From a checkpoint of a small transformer trained on Wikipedia: 364M tokens.
MLP neurons of a small language model. Each row is named by its layer, matrix (down: output weights) and neuron, and shows model dimensions 64-191. Each number is 200 + 30 x the weight over its row's rms, rounded and kept within 0 to 999. A neuron's up and down rows have the sign that makes its largest values positive.
After each neuron's rows, "fires before" lists the tokens most often just after its 100 highest values on Wikipedia text that the model never trained on.

L4.down981,210,192,205,204,132,220,212,264,218,188,190,171,169,147,234,179,190,166,272,245,246,231,202,208,171,212,199,182,268,162,164,210,238,207,249,254,173,220,231,243,224,231,222,225,206,202,267,240,217,241,134,172,222,189,211,229,219,218,179,188,193,194,236,166,210,172,164,205,182,183,219,232,218,206,183,205,254,206,243,146,188,150,157,171,236,187,216,185,236,151,190,201,172,204,216,179,181,181,213,187,177,195,235,246,207,221,190,205,197,173,208,219,200,186,189,244,205,197,164,171,175,209,243,163,233,195,144,223
fires before: "\n", "y", "ished", " as", "ical"

L3.down795,209,219,219,207,167,163,239,201,226,229,204,240,183,210,182,204,236,178,205,192,229,145,191,205,238,194,183,206,179,245,179,175,196,264,208,206,233,194,219,215,202,210,220,191,196,163,219,252,198,221,212,203,163,173,205,221,248,174,163,188,175,201,216,216,198,183,174,179,176,187,257,214,242,169,185,217,177,183,146,220,210,214,187,201,185,208,187,184,199,155,214,191,195,144,217,137,230,192,219,201,247,246,180,149,224,182,193,217,204,248,166,201,221,205,192,215,202,222,197,234,256,277,191,237,160,227,200,181
fires before: "rough", "an", "is", "ir", "ose", "ough"

L3.down279,208,217,213,214,219,188,186,153,206,163,216,179,199,229,232,174,197,217,170,183,180,163,158,269,149,266,236,203,204,145,195,203,212,229,223,175,188,198,206,186,192,119,201,160,193,201,173,178,186,212,217,194,139,240,205,216,218,205,219,224,216,172,178,191,206,192,181,158,223,170,183,184,211,207,208,190,186,234,209,219,213,227,271,140,230,262,133,179,219,250,224,201,251,206,184,193,211,188,207,160,231,217,240,231,169,150,136,207,190,198,192,209,211,213,224,214,234,115,181,220,202,168,209,174,228,199,183,234
fires before: "\n", "le", "ated", "al"

L4.down203,172,184,153,163,237,180,179,225,154,140,199,220,187,203,162,227,238,174,191,145,145,226,192,137,198,149,225,198,252,187,237,257,189,195,149,153,262,215,262,186,164,203,173,211,212,226,253,185,160,206,198,220,219,200,236,140,206,174,199,157,187,245,180,215,177,199,183,167,178,201,152,186,185,257,182,201,190,169,189,217,239,155,193,174,232,200,216,188,177,125,215,201,228,184,185,188,189,165,162,204,246,212,167,209,230,207,181,174,188,223,189,146,196,230,248,161,194,210,187,179,224,219,223,185,224,229,154,193
fires before: "ed", "e", "ing", "id"

L4.down689,206,247,181,181,176,114,196,254,214,224,190,231,197,154,226,200,187,191,177,194,222,232,145,243,235,219,216,255,220,228,248,244,198,234,136,172,229,225,253,215,187,186,180,225,188,185,155,224,205,142,165,231,167,191,238,219,219,205,176,205,160,265,183,220,175,214,191,178,211,245,250,190,234,202,159,177,230,218,250,218,187,137,198,222,223,261,192,180,207,176,243,177,238,160,235,174,170,177,196,185,191,221,213,228,202,178,172,224,226,221,181,192,218,186,177,171,215,190,213,224,124,161,186,256,223,172,238,220
fires before: " (", "ation", ")", "ard", " ", "um"

L4.down1001,193,232,199,204,180,249,237,148,193,218,184,229,210,186,181,201,251,175,163,190,166,181,222,170,258,175,194,182,193,249,206,241,186,151,224,236,231,151,201,181,198,240,156,178,184,179,160,236,180,231,227,173,247,184,216,241,175,155,240,186,190,198,224,169,174,186,238,181,167,174,146,224,204,215,257,248,175,237,180,215,211,186,208,192,188,236,212,204,193,230,242,170,278,225,182,211,207,191,216,245,261,262,194,220,227,186,175,209,144,226,200,167,192,157,192,163,202,157,159,235,192,207,201,175,192,190,206,138
fires before: "her", "y", "al", "an", "ey", "ent"

L3.down899,234,219,195,235,231,186,151,200,223,221,197,170,188,152,171,198,207,189,214,163,193,172,215,180,160,193,163,201,204,183,202,228,203,198,214,165,228,235,264,172,202,215,213,163,253,197,242,240,204,248,172,196,235,217,205,221,126,215,190,205,164,219,170,149,248,213,267,201,176,210,179,216,145,178,226,215,192,228,216,198,205,149,223,180,251,184,153,186,203,179,192,201,219,221,247,237,200,256,231,172,195,185,239,233,257,211,211,145,189,185,153,194,175,181,212,166,144,205,235,205,221,232,183,184,198,215,229,161
fires before: "p", "port", "l", "g", "m"

L4.down996,209,210,212,201,235,194,186,162,184,140,187,185,178,211,197,171,200,193,220,207,200,176,185,214,219,231,201,241,178,173,183,256,210,189,150,174,259,159,195,187,186,228,259,163,207,205,201,209,200,222,151,170,151,209,181,170,260,159,222,211,172,219,208,199,194,169,171,167,193,177,205,150,148,238,212,179,166,193,240,179,203,215,216,200,268,165,162,197,202,211,209,217,145,165,276,197,176,194,201,234,252,159,211,201,175,241,193,253,215,206,207,199,205,216,147,182,169,201,170,249,189,173,179,181,217,236,164,203
fires before: " ", "\n", " 2", "le"

L3.down74,198,213,140,252,254,217,179,246,218,149,169,206,221,208,197,206,206,164,232,245,194,175,219,196,171,219,164,197,239,230,179,177,266,194,223,214,155,196,228,163,211,195,188,204,189,172,238,227,205,242,178,252,195,189,238,209,263,209,188,233,189,177,204,151,188,164,272,223,209,172,275,214,237,193,216,187,218,217,161,166,199,155,150,180,210,180,236,185,240,177,181,162,211,210,197,231,200,222,175,228,193,209,220,180,243,232,216,186,191,191,209,214,268,186,233,184,202,214,209,186,263,197,201,208,200,234,218,185
fires before: "st", "m", "t", "s", "ss", "e"

L4.down786,208,119,188,184,212,195,180,221,226,192,264,176,223,220,234,190,191,149,215,187,171,239,177,205,190,202,166,161,212,202,213,206,154,204,177,157,198,166,203,173,222,213,229,230,245,229,169,241,169,165,153,165,198,152,203,226,147,230,227,184,232,234,220,152,209,206,187,165,201,224,221,122,230,220,160,186,179,245,209,199,220,213,226,208,176,153,189,212,192,212,221,221,166,244,199,195,212,195,158,199,167,118,208,199,206,233,158,194,155,200,184,223,237,191,157,223,217,192,200,169,203,220,236,221,189,214,176,197
fires before: "6", "5", "7", "8", "4", "3"

L3.down493,260,220,237,176,214,179,178,194,201,215,181,173,212,221,148,185,156,183,190,239,218,225,163,189,237,201,173,243,209,144,180,168,237,230,175,189,188,200,260,257,190,228,227,238,159,220,257,180,212,144,178,168,228,186,195,154,190,152,185,252,180,203,189,234,196,166,132,223,207,210,193,129,174,154,236,153,233,171,242,187,179,236,203,185,232,147,228,237,185,169,163,167,162,257,241,209,216,238,168,220,193,190,201,205,172,165,133,237,180,229,201,203,241,207,188,163,181,208,240,162,218,152,234,136,192,218,245,208
fires before: "ft", "ad", "ased", "g", "cted", "ase"

L3.down719,220,232,201,161,165,233,221,206,210,210,145,206,179,162,261,204,189,177,187,221,226,225,151,231,197,228,209,206,150,153,201,232,225,153,170,201,239,215,206,205,199,213,219,208,185,164,189,230,207,182,206,270,201,184,171,228,205,206,90,215,250,216,238,181,162,221,154,222,242,186,208,153,209,209,147,200,140,235,172,200,189,208,180,224,205,148,117,197,193,168,211,210,220,190,183,204,205,248,193,219,222,209,240,222,153,232,210,213,123,208,191,147,244,220,211,177,204,245,157,234,194,194,209,244,200,180,217,224
fires before: "le", "am", "ation", "ch", "et", "A"

L4.down282,211,131,110,216,191,147,270,205,168,211,226,169,210,152,172,172,201,200,244,263,197,213,221,224,176,252,192,150,200,217,163,230,210,211,236,179,118,197,176,194,185,187,227,203,233,253,200,174,179,198,208,231,275,191,220,279,249,224,199,168,230,200,190,177,219,201,234,151,201,167,187,180,208,209,210,265,212,171,223,151,206,152,165,242,196,213,189,167,180,249,202,183,171,216,194,176,188,178,233,192,224,197,214,228,238,166,173,162,164,194,193,222,189,202,232,234,178,227,175,236,163,265,208,212,178,162,227,169
fires before: ")", "^", " (", "i", "t"

L3.down93,202,206,222,190,189,228,257,157,196,258,197,253,197,220,242,261,220,202,191,227,186,183,167,198,182,141,175,164,160,172,168,187,208,203,181,190,236,246,173,248,270,217,242,215,213,185,206,187,203,251,174,182,163,239,154,181,197,185,209,193,192,186,201,221,188,165,215,193,209,195,184,229,196,223,185,153,197,188,203,165,212,214,243,204,201,137,193,157,179,224,244,244,155,208,181,195,177,182,132,205,165,160,226,154,230,198,190,213,231,238,204,170,232,221,212,156,212,175,157,192,225,167,127,163,205,204,176,163
fires before: "un", "and", "it", "on", "oup", "ut"

L4.down586,218,228,178,188,215,276,204,170,215,247,173,201,173,203,230,221,213,149,245,191,246,238,206,214,140,184,210,157,179,105,204,215,169,204,173,200,194,243,156,184,210,183,249,162,164,212,202,183,230,263,199,192,237,199,205,224,233,140,226,215,180,151,168,217,189,256,156,230,206,166,175,219,178,176,214,243,167,176,199,204,213,224,157,192,183,188,192,231,224,214,151,187,241,206,240,224,202,249,173,205,214,168,178,167,231,219,205,168,206,196,212,197,203,218,192,165,163,211,204,164,180,207,220,141,218,131,213,177
fires before: "m", "p", "any", "le", "end", "et"

L3.down601,271,219,163,184,232,239,214,258,207,191,177,185,192,145,168,182,212,202,197,235,257,222,167,201,191,215,200,254,240,231,177,152,258,203,174,210,207,229,215,251,219,261,202,180,194,217,160,131,177,145,138,210,185,220,200,173,157,176,174,197,217,160,181,176,164,241,200,222,206,264,173,173,224,242,188,179,238,166,177,210,197,215,154,188,226,207,185,229,209,170,194,207,213,192,158,208,216,222,200,229,191,197,164,192,234,199,205,182,180,225,213,216,168,146,163,224,205,179,228,242,234,196,199,189,224,155,182,196
fires before: "ond", "d", "ord", "re", "ed", "ies"

L3.down637,163,186,229,224,237,212,182,247,181,134,222,179,222,245,219,220,228,124,194,194,177,178,237,222,204,187,174,218,197,209,196,149,182,204,216,199,191,174,239,191,211,213,191,209,151,155,208,233,273,228,175,199,220,223,251,212,190,211,207,203,208,153,206,232,210,239,238,226,174,224,166,246,234,213,148,209,186,201,223,201,204,214,239,207,188,171,249,162,236,223,211,155,200,261,153,162,150,226,212,216,170,208,150,200,147,268,201,162,223,203,209,155,167,201,188,187,165,193,176,176,160,163,224,241,189,215,193,176
fires before: "urn", "ail", "ect", "erm", "and"

L3.down621,217,213,150,250,156,177,205,176,213,240,241,198,190,181,206,237,176,182,167,157,199,220,178,186,235,225,214,244,247,152,165,202,172,202,257,205,182,194,174,202,204,197,209,167,200,217,263,205,216,210,199,143,147,229,179,253,168,183,251,187,168,217,151,199,165,217,164,219,180,189,154,192,212,202,191,184,246,201,231,257,157,192,205,249,219,177,174,155,169,168,242,177,245,230,224,192,221,165,131,183,179,178,178,198,201,194,205,215,191,193,205,209,219,173,215,224,140,217,197,216,171,156,226,186,227,194,192,243
fires before: "ub", "ar", "ass", "ose", "os", "er"

L3.down312,220,202,226,235,239,233,132,198,216,229,229,174,176,196,224,228,186,186,207,209,218,218,223,235,213,218,201,215,149,161,133,161,207,150,179,197,187,183,211,238,168,180,273,148,181,139,198,235,183,236,218,189,183,186,249,229,164,208,200,187,198,186,206,234,212,179,208,162,186,247,244,174,167,170,241,170,168,166,212,167,200,259,154,239,178,156,209,216,195,172,182,172,232,190,194,165,217,155,223,222,132,213,129,236,175,241,215,144,221,237,202,179,206,217,189,175,168,205,161,207,209,240,230,182,132,221,223,176
fires before: "\n", " 0", " ", " 5", " 6", " -"

L3.down799,298,242,237,167,184,185,190,194,176,229,163,186,199,208,180,222,216,183,157,170,221,204,250,183,224,168,201,243,205,231,214,124,203,188,233,225,201,174,196,191,149,144,187,199,198,185,243,219,233,229,169,236,191,165,146,218,169,252,185,193,165,203,223,190,197,236,189,209,227,260,220,211,207,160,118,199,194,208,215,222,167,171,191,214,206,216,199,248,185,214,136,155,226,215,201,182,263,217,232,228,201,166,180,255,232,185,180,194,183,167,170,208,211,179,198,167,230,200,236,254,219,123,213,201,227,226,204,201
fires before: "ch", "ish", "e", "ion", "iel", ")"

L4.down976,219,201,173,248,168,262,220,154,156,229,200,212,185,193,230,180,204,180,193,220,204,147,229,191,173,167,217,215,216,201,210,179,188,194,156,238,221,233,235,216,216,183,202,193,225,210,173,201,139,208,235,165,242,149,202,199,156,188,160,169,220,187,182,147,214,213,170,166,189,196,171,211,189,190,127,184,199,228,176,223,217,149,247,133,238,174,230,185,216,207,242,200,216,186,187,123,156,213,220,172,209,223,184,219,169,236,220,165,196,169,183,221,196,200,192,206,195,180,221,154,193,203,215,190,244,178,143,201
fires before: "\n", "=="

L4.down850,183,202,198,186,192,241,203,210,165,223,207,229,220,172,173,221,210,240,177,128,203,216,181,249,195,200,194,217,219,221,166,205,258,205,201,118,187,209,226,200,147,164,235,147,206,238,218,212,135,152,242,183,224,184,240,157,260,177,215,176,191,226,252,203,169,223,192,240,167,191,236,226,194,153,177,205,186,149,191,176,245,220,244,175,173,164,226,141,172,173,196,188,185,193,222,230,160,168,175,149,161,205,206,166,166,177,192,160,144,147,155,165,202,232,160,192,191,221,189,174,200,203,197,244,183,183,160,167
fires before: "le", "orn", "fer", "f", "or", "ied"

L4.down9,165,182,223,172,211,203,229,231,144,229,246,181,247,210,240,149,211,174,242,159,165,178,207,147,198,243,189,214,289,202,178,220,144,208,147,211,235,217,213,229,184,210,206,166,243,207,135,233,187,196,171,206,217,172,238,280,225,220,217,271,157,230,240,239,195,174,227,177,176,202,246,212,246,227,170,206,224,192,216,164,222,246,199,159,189,200,242,163,115,211,209,206,173,184,235,192,147,207,216,180,203,234,248,185,179,224,228,224,212,168,170,173,217,170,188,227,142,181,183,221,196,176,183,251,179,227,239,127
fires before: ")", "i", "/", " (", " (1", " f"

L4.down530,233,198,210,202,193,218,221,168,236,187,174,179,204,175,225,159,184,152,230,200,189,176,204,206,179,242,190,155,218,229,193,161,185,164,186,180,156,182,184,218,202,216,200,213,190,165,204,187,174,247,194,259,217,185,203,260,195,226,219,154,178,207,211,205,140,211,185,229,189,253,229,181,237,239,207,209,187,177,222,218,194,234,248,248,186,164,188,203,207,185,179,120,138,160,208,181,227,210,159,193,203,194,226,159,154,192,220,193,172,172,191,151,251,218,232,169,259,173,226,189,225,160,233,190,181,131,201,162
fires before: "\n", " ", " W", "-", " R", " ("

L4.down754,208,185,215,228,271,213,179,268,252,207,188,199,191,219,208,172,212,213,194,250,168,215,151,170,179,250,246,169,147,186,202,187,185,206,205,191,214,222,166,181,232,222,225,172,180,217,176,148,254,205,227,166,165,222,185,201,229,216,201,167,163,182,225,161,197,259,246,165,201,218,142,209,167,225,234,255,152,150,184,172,198,219,258,182,210,197,256,216,185,187,141,241,201,179,199,244,191,195,235,199,219,176,160,176,184,185,188,179,176,202,201,155,194,214,109,165,194,236,239,260,209,259,219,185,185,213,180,229
fires before: "\n", " ", " 3", " L"

L3.down858,234,222,183,212,219,218,158,215,168,149,215,179,163,188,170,228,172,178,209,179,202,214,191,154,197,192,227,166,183,191,200,148,199,197,199,202,215,199,234,213,250,195,225,186,202,164,281,216,208,181,153,176,196,199,157,250,158,160,134,203,234,235,182,222,253,229,197,211,246,153,217,214,130,209,231,198,147,225,179,243,140,186,189,172,212,209,275,191,194,145,241,231,128,203,237,217,229,234,173,206,212,171,196,219,216,210,242,229,204,182,221,226,183,201,202,233,170,139,198,146,150,174,217,232,216,225,222,183
fires before: "3", "9", "7", "2", "8", "0"

L3.down226,234,169,205,193,172,180,246,238,239,218,200,189,193,203,214,196,226,171,192,146,184,242,188,230,198,254,185,180,208,231,214,233,182,251,220,175,206,185,165,214,227,173,195,214,199,178,210,226,215,193,224,232,187,211,154,218,205,219,166,183,165,181,225,176,196,233,226,205,192,142,235,203,185,201,194,193,158,172,200,192,203,175,209,161,240,238,168,177,166,166,206,167,221,214,255,196,195,211,165,188,225,195,261,204,223,239,205,185,147,177,151,217,172,195,140,237,217,214,164,208,115,189,222,217,227,235,212,190
fires before: "\n", " American", " J", " C", "b"

L3.down315,179,238,191,268,178,208,211,207,181,210,183,247,181,180,273,132,188,186,183,252,147,172,191,226,169,208,235,174,219,243,148,194,229,193,159,168,188,202,199,194,206,211,147,218,206,154,178,230,173,209,179,207,202,244,221,176,218,166,183,204,192,179,201,224,172,204,224,179,225,252,238,168,245,228,232,233,224,205,156,203,187,158,159,192,200,179,204,181,145,239,167,231,190,187,159,190,204,255,248,249,196,161,266,196,226,205,233,196,175,223,211,186,205,195,239,154,206,198,227,200,181,189,268,211,225,218,253,232
fires before: "|", "|---", "|---|---|---|---", "|---|---", " |", "ing"

L3.down414,169,206,236,193,207,241,170,249,180,194,158,188,152,158,171,202,186,154,172,146,236,190,159,210,189,204,209,155,168,186,237,175,189,157,207,188,153,228,218,223,212,207,223,215,243,176,206,213,224,122,267,209,153,183,202,206,239,209,167,188,149,203,214,168,157,240,196,171,176,178,225,183,212,186,240,151,189,168,220,206,163,158,181,207,240,237,158,222,166,209,230,209,183,233,211,243,199,196,170,206,174,235,184,192,189,187,215,148,185,194,190,237,219,206,247,247,199,275,139,153,170,219,219,215,148,191,180,213
fires before: "\n", "-", "ar"

L3.down524,221,208,270,247,179,189,193,238,216,161,180,155,169,189,167,183,140,199,180,243,165,156,228,225,222,145,192,194,191,179,219,191,176,214,203,181,216,206,145,190,161,246,150,188,197,195,135,208,186,173,199,175,270,175,230,183,248,196,152,218,259,198,173,244,162,225,218,259,210,178,214,178,194,229,248,163,183,160,212,203,179,188,214,199,207,158,199,180,260,149,208,250,232,218,201,229,263,200,165,208,205,209,211,174,172,236,165,222,160,186,228,195,179,200,156,207,172,218,215,165,220,215,277,190,242,234,214,191
fires before: "ow", "ort", "ip", "ot", "ad"

L3.down715,203,205,242,161,223,249,231,228,236,243,249,223,215,212,231,173,156,196,188,192,197,229,188,258,187,214,165,221,197,216,194,217,195,259,221,172,234,181,134,190,174,176,180,231,194,168,246,176,156,218,254,258,229,214,216,149,259,260,220,248,189,183,276,182,231,173,237,213,150,231,170,159,229,193,183,220,195,193,282,131,229,226,217,211,211,205,219,183,209,180,178,223,142,160,212,160,229,192,195,204,207,249,189,240,193,232,259,199,245,193,179,157,210,240,206,257,223,200,147,180,188,171,193,215,171,230,230,232
fires before: " |", "–", " /", ";"

L3.down960,247,168,211,180,193,184,209,221,177,204,235,226,162,266,195,216,185,181,191,252,172,186,182,213,218,133,170,197,176,138,192,246,204,154,153,197,244,236,185,192,199,197,204,250,183,185,218,177,190,186,185,263,186,242,289,230,202,211,187,217,227,142,250,181,242,268,239,206,193,227,222,203,223,173,203,256,197,244,219,211,185,203,198,172,201,169,214,175,177,264,209,201,245,177,206,206,204,156,192,191,214,194,246,180,184,200,192,141,219,225,230,252,209,265,167,225,254,232,195,223,191,228,173,182,227,218,198,190
fires before: " |", "\n", ":", "ing"

L3.down794,194,187,254,248,220,142,194,195,250,171,194,194,190,187,203,250,181,147,170,247,153,200,192,139,199,222,235,183,171,200,220,201,168,169,241,206,244,225,209,204,184,241,225,190,245,166,206,177,141,208,144,174,231,162,157,192,198,188,171,170,208,229,228,231,168,178,188,166,287,197,190,188,149,153,171,197,149,241,232,220,167,163,183,204,180,170,205,190,213,225,182,212,200,204,204,262,219,188,252,235,230,203,201,182,157,266,168,166,208,240,235,259,160,200,198,196,227,204,209,215,194,183,238,175,259,207,173,210
fires before: "1", "5", "3", "4", "0", "6"

L3.down428,147,201,199,234,209,166,247,213,198,202,226,193,261,229,208,205,215,189,209,132,196,207,223,160,184,240,242,193,191,199,220,238,184,205,196,184,164,245,225,224,203,179,213,213,212,222,223,221,200,185,198,215,171,188,191,232,203,143,216,174,196,198,222,220,157,214,235,251,206,179,158,214,178,220,178,212,176,233,163,205,250,211,155,210,193,195,239,224,186,180,211,251,247,236,228,198,268,184,192,280,203,233,196,230,221,174,140,196,232,204,213,220,209,263,219,176,240,171,192,231,242,196,210,206,143,168,198,244
fires before: "ed", "ing", "e", "es"

L3.down730,238,169,167,228,139,193,186,185,214,187,195,156,247,146,209,146,225,199,173,208,165,140,221,238,169,198,160,202,226,168,205,220,184,200,177,144,218,235,186,248,233,220,220,147,176,210,215,277,222,213,143,222,175,199,254,188,183,184,159,201,219,200,159,194,159,240,214,229,213,214,254,159,268,205,172,168,210,187,209,195,202,181,140,199,161,197,208,206,208,206,201,260,185,249,178,204,249,213,194,219,185,155,178,192,181,249,201,237,165,205,101,185,173,203,190,215,206,159,192,207,200,216,204,160,177,188,220,180
fires before: "port", "ad", "ll", "v", "l", "p"

L3.down818,193,223,194,213,248,171,175,173,149,196,195,215,203,203,247,163,212,220,197,205,205,204,211,231,202,209,164,175,231,157,220,175,179,151,175,206,173,223,179,174,199,254,234,242,227,183,240,193,195,198,205,190,168,188,189,237,203,186,222,201,179,149,262,166,235,113,276,208,154,145,162,179,182,218,173,200,181,161,190,218,270,180,181,210,183,140,185,209,190,204,154,199,245,148,246,141,169,238,164,247,181,179,194,213,165,191,292,227,203,169,218,154,224,159,254,214,205,220,149,282,202,217,200,238,227,224,202,228
fires before: "ul", "le", "ation", "us", "ed", "E"

L3.down575,230,242,209,178,153,208,194,182,227,209,167,221,192,193,192,210,171,183,213,175,215,199,195,240,169,222,217,217,181,210,220,233,243,175,140,183,159,144,208,180,190,203,209,209,240,194,182,202,238,194,204,228,208,238,207,168,210,233,208,203,204,251,248,171,154,163,167,234,181,206,237,208,191,235,174,153,233,250,201,221,228,186,205,185,203,147,139,175,159,222,281,138,226,241,157,229,232,199,208,223,215,177,212,179,265,218,202,199,193,182,142,195,197,196,157,172,192,208,163,160,214,150,157,238,200,222,240,197
fires before: "am", "oup", "ess", "ound", "ad", "and"

L3.down940,220,150,178,223,182,196,266,227,277,181,227,167,161,188,216,214,194,214,247,173,129,213,176,142,231,188,262,146,249,239,175,182,198,164,213,209,227,173,249,201,190,153,222,251,248,167,191,215,170,226,165,207,159,227,184,233,261,181,179,191,194,202,225,167,188,181,248,162,175,184,239,201,179,220,156,220,128,231,211,201,162,208,234,212,162,173,182,218,229,190,212,222,206,167,199,244,159,203,232,175,187,181,201,181,195,202,240,181,211,176,172,196,205,174,218,237,145,154,207,218,190,211,183,209,185,161,146,252
fires before: "op", "y", "and", " ", "ough", "-"

L3.down711,223,196,158,227,186,190,212,214,188,206,187,167,206,203,143,155,199,196,165,160,187,232,207,269,190,222,210,186,152,227,231,179,153,179,214,199,214,182,185,184,198,292,131,210,222,269,183,216,163,234,174,214,188,167,200,233,216,212,236,205,201,284,168,195,143,163,200,204,126,199,179,158,163,226,205,229,209,239,192,224,178,208,133,145,180,152,247,199,228,200,187,188,180,191,234,195,204,187,232,225,197,193,214,228,240,189,196,154,191,217,194,255,224,153,253,189,192,194,195,203,152,214,233,219,192,217,228,222
fires before: "5", "3", "1", "2", "4", "0"

L3.down718,158,223,184,233,200,145,179,175,186,219,230,219,209,218,143,214,239,185,172,202,221,208,197,168,216,220,266,175,225,179,215,207,188,238,196,178,240,196,219,169,203,208,203,183,205,229,188,179,150,214,223,214,132,183,210,199,207,187,205,183,166,232,201,158,179,237,198,187,200,158,192,187,181,261,223,231,204,168,179,190,264,236,216,210,237,194,215,189,215,191,173,228,153,162,220,189,203,114,179,242,107,177,189,189,200,165,192,206,195,245,233,222,176,243,255,244,202,181,183,197,236,180,168,214,188,196,175,193
fires before: "\n", "-", "s"

L3.down249,246,190,174,164,188,236,241,205,250,188,228,193,183,209,215,227,197,232,174,282,183,197,190,207,188,171,150,211,141,190,220,237,171,195,229,150,136,239,182,214,210,168,232,214,143,232,241,160,171,176,168,220,236,219,176,200,195,195,177,227,175,229,129,214,166,221,210,131,134,215,195,230,174,188,174,240,184,221,211,222,167,184,196,153,206,208,244,189,230,246,194,216,276,229,229,181,240,218,198,199,231,189,174,151,230,158,211,234,196,175,180,234,178,197,229,305,232,167,206,202,195,258,183,234,196,164,187,178
fires before: " |", "eral", "er", "e", "us", "ame"

L4.down273,212,205,175,211,223,193,191,168,225,235,200,251,163,198,252,211,224,204,171,199,165,227,225,259,161,226,218,231,155,188,183,175,184,198,202,224,149,164,209,186,229,190,186,206,215,151,190,187,169,175,262,255,250,197,220,185,152,201,216,240,176,151,194,175,240,201,185,175,179,228,189,206,206,107,207,205,205,166,171,232,187,185,216,169,228,166,151,263,173,197,262,193,227,205,175,193,237,184,178,206,200,237,205,218,168,205,218,227,188,189,265,185,119,148,158,204,221,174,256,224,229,202,179,156,237,187,275,158
fires before: "e", "el", "ern", "y", "ey"

L3.down771,193,196,187,163,229,227,170,263,208,207,175,205,167,203,172,234,206,176,255,178,225,192,231,200,164,217,270,195,225,181,174,211,203,192,220,169,202,217,205,244,214,174,180,221,202,142,247,227,183,221,197,233,150,197,194,184,245,229,170,184,177,182,215,267,172,203,222,233,178,204,115,163,103,202,190,169,254,155,223,166,195,158,232,182,145,174,242,212,238,178,208,161,134,168,185,244,192,178,195,209,179,221,171,178,194,214,227,178,233,160,190,202,240,184,203,193,182,181,226,180,249,158,249,184,192,242,194,140
fires before: " |", ".", "–", "–19", "–2"

L3.down341,215,241,186,209,190,205,185,156,210,192,217,196,210,197,176,167,154,202,188,202,240,204,131,226,198,186,178,243,176,193,204,182,219,171,212,193,227,216,192,203,206,171,191,234,242,187,157,226,250,254,193,223,196,238,175,130,207,206,217,255,179,251,230,237,195,165,207,182,228,265,188,200,202,252,259,262,183,184,222,200,182,170,184,208,195,203,214,193,156,174,180,239,243,181,215,213,228,193,175,231,202,152,209,229,207,233,178,243,188,218,189,221,206,212,258,204,196,244,184,189,161,225,256,233,248,241,241,210
fires before: " 0", "\n", " 1", " 2"

L4.down320,205,199,233,152,202,211,174,167,162,210,196,119,214,236,159,190,225,191,191,157,178,222,204,195,217,170,178,170,176,220,173,182,200,145,270,192,199,191,216,178,181,231,172,214,161,200,213,227,199,217,242,187,150,199,191,235,221,190,178,191,242,236,180,130,166,227,188,217,206,209,206,190,202,243,239,215,206,221,234,200,201,189,213,204,247,179,234,227,210,161,246,160,116,149,171,190,207,189,169,201,199,162,242,155,234,167,226,188,195,222,234,185,176,226,204,196,161,149,232,225,211,161,171,189,188,208,199,211
fires before: "\n", "|", " ", " \""

L4.down90,192,243,166,165,152,179,181,214,254,179,197,189,278,183,192,219,134,119,229,247,229,152,200,179,229,264,210,224,222,206,194,246,197,194,184,232,199,193,230,206,196,229,193,186,225,171,163,167,210,201,204,228,222,210,159,162,218,165,189,258,207,209,193,197,182,164,229,219,195,173,189,159,182,207,240,178,218,177,185,245,218,194,177,192,197,204,215,209,222,224,207,189,225,209,165,199,235,234,243,171,194,283,222,202,220,155,172,184,243,173,191,187,221,188,187,183,195,195,230,215,192,144,200,216,211,214,214,193
fires before: "t", "m", "er", "ed", "ch", "r"